From a checkpoint of a small transformer trained on Wikipedia.
Size: 12 layers, width 256, 6 heads of 64, MLP 704 SwiGLU, 15.4M parameters.
Training: a variant of Muon for these matrices, 857M tokens.
MLP neurons of a small language model. Each row is named by its layer, matrix (gate and up: input weights) and neuron, and shows model dimensions 176-239. Each number is 128 + 24 x the weight over its row's rms, rounded and kept within 0 to 255. A neuron's up and down rows have the sign that makes its largest values positive.
A block is one neuron, or neurons of one layer that tend to fire together. Before each block is what it responds to, as a language model described it from the Wikipedia text at the highest values.

Description: Function words just before a described attribute, mostly in species descriptions, e.g. "characterized by", "flowers are", "Juveniles have", "plates with".
L6.gate36 [182 143 134 138 101 154  55 120 126 118 124 123 162 116 135  93 145  95 112 113 156 129  94 132 118 168 162 146 146 104 131 111  77 121 152 148 135 131 136  91 146 121 144 168  83 129 111 117 165 151 109 121 139 109 176 103 146 110 119 117 105 133 147 121]
L6.up36 [166 100 128 156 138 126 107 118 106  94 123 120 146 143  58 138 124  99 109 161 102  76 125  83 140 170 115 134 135 146 135 129 133 152 146 126 123 100 140 104 137 129 145 141 121 130 104 127 124 127 124 121  98 117 161 119 149 130 175 113 134 125 135 151]
L6.gate232 [ 93 157 152 126 109 133 112 114 122  88 115 160 146 136  91 128 120 117 115 155 121 134  85 110 142 141 134  82 140 122 126 164 134 125 125 106 165 135 147 124 129 115  50  97 155 142  83 144 110 152 136 135 103 169 157 144 148 112 109 139 184 144 128 134]
L6.up232 [139  95 135 150  94  95  99 116 161  77  86 155 168 130  89 143 145 117 133 130  91  92 125 158 103  99 121 125 131 128 102 126 165 111  94 107  88 124  85 127 177 140 150 111 118 156 124 120 124 107 123 110 122 162 146 128  93  78 122 151 160 152 117 113]
L6.gate340 [148 138 116 120 146 111 123 142 140 109 138 157 148 128 115 102 131 129 126 129 122  76  86 115 132 145 121 127 124 110 123 148 143 102  61 157 115 152 136 132 113 175 123 146  84 143 108 121 135 155  75 119 132 137 153 154 110 122 130 147 121 115 140 137]
L6.up340 [119 109 165 145 122 120 145 104 150 125 178 145 185 112 136 106 119 155 126 132 143  80 135 150 140 116 129 153 118 127 120 147 129 120  76 155  94 147 134 120 157 151 125 142 113 123 132 109 144 152  66 161 136 124 127 107 124 181 127 151 127 111 116 139]
L6.gate419 [116 108 133 140 117 114 124 142 141  91 126 164 104 134 113 114 141 155 157 158 129 110 148 144 174  95 105 143  95  99  94 140 135 113 139 121 134 136 130 135 163 103 141  84 103 126 133 114 128 145  96 136 134 151 169 107 151 129 101  98 113 148 138 101]
L6.up419 [146 108 105 106 120 107 165 118 152 147 123 133 172 126 111  99 133 130 100 145 143 122 111 125 104 139  90 157 135 145 112 155 117 117 117 146 178 141 135 141 122 113 132  94 119 152 146 136 104 114 144 149 114 146 115 121  90  87 123 139 121 130  95 133]

Description: Be and become forms directly after a subject, before a predicate or passive participle (was filming, became more frequent); also fell, received, get, and = in equations.
L3.gate152 [139 103 134 128 169  84 107  98 115 193  81 156 147 164 127 128 112 119 141 103 157 125 143 126 107 123 137 154 120 162 114  86 132  98  77 144 145 114 112 136 122  92 129 126 142 135 142 133 134 151 117 131 118 146 115 102 148 158 119  81 133 134 107 174]
L3.up152 [104 108 119 129 183 102 143 174 116 114  99 146 112 105 143 126 114 125 128 114 127 115 143 112 108 118 154 102  94 120 148 147 169  76 102 144 119 133  58 147 101 139 153 111  99 124 160 100 139 137 168 130  95  86 137 131 140 107 176  84 164 132 136 124]
L3.gate229 [107  97 151 151 108 112 108 122  80  93  89  97 132 163 165 115  97 128 120 147 122 131 134  68 162 125 140 137  86 116 141 131 123 133 140 130 137  99  71 120 114 106 110 166 130 135 130 134 158  73 173 112 130 141 142 127 116 136 113 150 133 135 133 156]
L3.up229 [146 117  98 141 121 113 133 126  93 117 115 143 127 145 157 129 149 103 150 132 124 122 139  76 134 153 133 143 132 147 157 143 156  88 126 104 136 144 162 143 123 120 133 150 109 101 119 167 165 144 103 120 123  95  88  59 131 121 119 153 121 147 114 127]

Description: Final pieces that finish a split word, mostly color and shape adjectives in plant, animal or character descriptions, e.g. b-rown, redd-ish, ov-ate, bran-ched.
L3.gate204 [156 152 119 121 134 100 141 188 116 118 121 118 180 156 112 111  94 136 143 139  98 109 117 147 116 115  89 116 121 110  91 135 148 107  97 118 105 103 135 139 126 153 134 120 123 145 127 163 141 128 131 128 153 152 132 124 127 105 123  80 112 115 113 117]
L3.up204 [135 110 147 154 114 102 105 155 101 111  90 140 114 150 126  69 141  79 110 144 118 124  81 113 121 151 154 103  98 103 115 109 133 133 111 141 137 143 174  83 166 128 120 192 124 102  89 122  99 148 124 117 108  85 155 133 157 145  95  98 162 146 126 154]
L3.gate335 [135 118 152 116 136  88 161 104 115 153 126 112 137 162 121 155 128 129 130  72 133 134 117 125 111 152 125 137 118 136 114 157 165  67 146 155 109 116 143 140 139 132 141 175  88 158 156 141 150 127 117 135 148 125 162 126  94 158 113 112 135 143 125 101]
L3.up335 [144 141 201 122 122  88 141 126 176 129 142 109 124 132  91  67 132 119  95 144 169 138 156 152 132 133 138 136 167 145 100 116 153 106 116 115 103 139  85 100 152 161 107 138  94 133 132 118 133 128 126 134 125  96 137  87 110 103 108 118 127 145 163 125]

Description: Auxiliaries and adverbs right before a past participle, like were (injured), was (built), not (initially); also located/based/found before "in".
L9.gate10 [122 117 163 112 143 122 104 148 148  68 111  86 135 123 108 120 161 158  98 108 128 145 131 155 143 131 123 134 102 135 105  36 151 140 137 121 141 105 126 189 131 110  97 103  91 126 112 121 151 113 165 113 147 154 114 111 119  97 133 115 169 118 133 157]
L9.up10 [140 129 132 133 147 118 115  96 156 124 103 142 174 152  91 129 136 113 129 133 136 104 118  89 147 162 119 152 108 117 135 157  90 137 115 116 123  47 138 147 115 168  91 114 116 119 171 114 118 124 126 179 141 128 170 121 132 120 101 133 100 120 110  89]
L9.gate54 [135 126 131 170 116 133 128 106  98 157 100 105 151 146 195 119 136 115 161 125 149 110 117 139 126 133 107 109 120 145  97 105 131 124 142 145 149 151 110 157 147 108 121 147 160 142 110 124 166 117 129 121 156 190 121 134 116 138 118 138 123 147 131 121]
L9.up54 [154 112 148 166 140 125 181 100 130 137 127 126 129 103 145 121  89  66  95 123 104 113 114 140 137 136  87 119 134 131 109 114 141 111 108 150 140 126 134 173 126 114 141 157 118 104 128 146 157 144  96 132 115 156 152  95  97  95 143 144 108 133 115 145]
L9.gate314 [126  88 130 136 163  93  98 118 122 121 138 141  83 150 153 141 115  98 125 124 180 108 159 138 164 159 128 125 139 135  76 108 133 171 144 131  84 124 166 149 131 101 122 141 153 141 117 122 112  88 159 138 157 188 151 132 113 112 152 103 130 163 160  98]
L9.up314 [145 146 108 167 125 125 115 118 106  96 146 137 127 124 131 140 143 149 133 157 101 118 129 146 123 113 124  81  93 107 114 131 154 144 129 119 130  93 121 123 117 118 108 115 107 145 126 106 138 126 107 150 107 134 115 162 129  95 124 155 126 138 113 153]
L9.gate414 [189 116 141  88 136 138 134 113 127 123 102 138 163 105 132 124 102 134 131 128 152 153 160 115 111 135 137 100 147 148 184 116 134 146  92 153 150 124 115 105 151 100 110 111 139 130 144 141 129 176 144 142 123 122 145 130 113 132 107 101 139 149 160 175]
L9.up414 [195 145 133 135  75  89 130 100 108 113 144 183 133 137 117 121  96 121 139  90  89 131 129 116 165 135 152 127 130 120 153 136 145 131 131 146 109 119 101  84 176 111 140 111 126 156 103 143 101 110 175 117 169 138 130 120 116 126  93 116 160 117 145 128]
L9.gate423 [137 110 105 157 132 120 129 145 133 108 160 135 162  93 113 124 142 119  91 158 126 128 136 135 117 140 154 125 100 155 105 133 119 119 148 110 151 107  85 152 153 166 116 116 137 160 137 149 106 134 101 116 173 121  85 160 155 111 142 152 118 122 171 119]
L9.up423 [125 103  86 129 150 123  69  94 131 146 102 125 138 143 158 154 119 141 119 130  95 108  98 128 118 134 127 129 101 111 135 153 105  96 127 103 190 121 128 131 150 149 104 101 140 123 157 183 130 148 140 104  92  85 174 131 125 115 125  65 101  97 137 113]
L9.gate447 [129 156 138 138 133 145 121 140 104 105  90 121 174 135 125  96 115 126 140 183 115 113 140 159 166 108 120 149 109 124 130 101 156  93 107 127 143 121 118 127 104 145 169 128 111 162 115 107 124 129 148 123 144 107 127 159 115 112 120 129  83 132 148 136]
L9.up447 [122 145 129 113 111  90  59 100 122 144 134  97 150 170 113 131 133 127 123 117  79 127 138 148 146 131 153 125 121 115 174 146 142 117 139 120 112 111 145  82 131 163 141 112 136 139 115 103 107 191 118 177 133  92 118 132 115 127 121 106 174 135 185 138]
L9.gate551 [133 132 138  88 143 144 119 117 103 117 116 144 108 117 168 137 115 136 117 121  85 139 137 118 140 113 108 106 146 170 123 102 137 103 138 119 146 100 110  85 126 180 130 123 144 125 148 188 132 156 101  98 145 157 192 167 157 106 109  97  76 109 112 131]
L9.up551 [170 113 134 111 129 127 131  85 130 146 176 125 113 153 178 140 109 101 113 143 150 130 119 190 140 118 149 119 119 147 140 108 139  73 104 140 109  87 127 132 167 118 128 162 105 104 133 146  97 156 119 131 103 147 120  91 116  93 102 115 155 150 118 182]
L9.gate559 [123  92 140 160 153 146  94 147 165 183 111 134 179 132 101 130 129 113 128 143 134 102 144 122 140 190 112 118 159 115 127 122  75 126 137  84 121  87  90 135 150 151  89 132 120 125 101 131  78 150 127  96 147 135 117 145 167 127 108 115  97 119 108 126]
L9.up559 [157  55 101  92 127 126  96 143  99 143  90 130 172 117 109 146 110 105 110 107 107 151 138 146 133 163 131 168  99 101 110 120 110 146 120 127 141 107 120 179 155 116  91 130 196 118 121 157 148 143 106 150 125 131 113 126 105 156  85 105 103 100 118 141]

Description: Forms of "be" (is, was, are, were) right after a sentence subject, often a pronoun or surname in biographies, e.g. "He is", "Rakow is", "It was".
L6.gate23 [107 109 121 121 170  86 138  70 174 134 126 110 165 127 139  87 134 121 138 114 138 147 106 141 121 124 128 122 128 164 103 108 140 159 134 103  95 101 160 142 133 133 121 144 125 148 134 108 135 116 115 109 106 145 122  92 117  99 124 149 152 125 145 150]
L6.up23 [153  91 162 130 170 132 135  82 119 140 144 129 137 122 117  77 166  85  82 138 120 126 138 176 129 189 122 144  86 180 130  96 158 143 100 175 120 138 118 122 110 137 110  96  72 152 132 138 119 138 137 104 154 116 148 144 145 104  91 129 119 138 149  86]
L6.gate477 [163 112 129 147 115 114 183 147 120 128 155 163 126 140 132 113 132 113 125 116  86 131 124 132 140 160 131 155 139 115 118 145 134 102 114 129 158 120 128 132 136 130 161 150  56 114  85 127 120 130 121 108 117 166  52 131 115 127 146 159  90 139 109 107]
L6.up477 [ 90 115 107 177 152 161 170 124 120 121 111 171  89 155 101 129 152 134 107 111 125 130 115 118 157 129  97 153 105 115  94 114 102 106 128  91 142 125 152 115 130 138 154 145 132 157 140 117 137 124 128 145 174 132 164 101 120 101 100 132 152  92 142 117]
L6.gate498 [126 108 110 121 164 140 191 144 120  94 111 175 123 135 152  69 136 125 141  90 117 139 146 114 148 120 111 132  75 146 132 130 146 138 115 123 142 114  79 147 141 140  84 123  73 137 162 142 115 152 132  87 136 125 147  92 106  50 121 125 120 135 107 133]
L6.up498 [123 118 173  73 146 145 136 101 104 106  93 148 135  91 146 103 107 123 100 131 178  87 114 158 123 147  91 150 109 131 122 129  97 139 112 174 173 117 114  97 123 117  99 141 126 126 119 134 107 128 133 138 120  98 158 105 165 115 125 146 141 102 105 128]
L6.gate620 [138 127 143 117 120 107 108  83 108 131 109 112 131 139 125 115 170 117 160 113  78 134 161  90 112 120  82 115 132 157 130 137 119 135 140 148 174 126 132 147 143 131 122 196 128  97 147 123 133  90 148 125 127 136 107 121 150 106 112 177 107 175 123  97]
L6.up620 [122 122 156 145 154 104 134 152  86 115 116 128 135 127 143 131 122 109 143 115 136  87 117 152 163 136 134 112  82 134 115  68  98  93  94 108 105  74 140 109  80 119 101 127 161 133 118  71 113 151 130 104 120 110 144 115 140 106 118 139 171 131 152 193]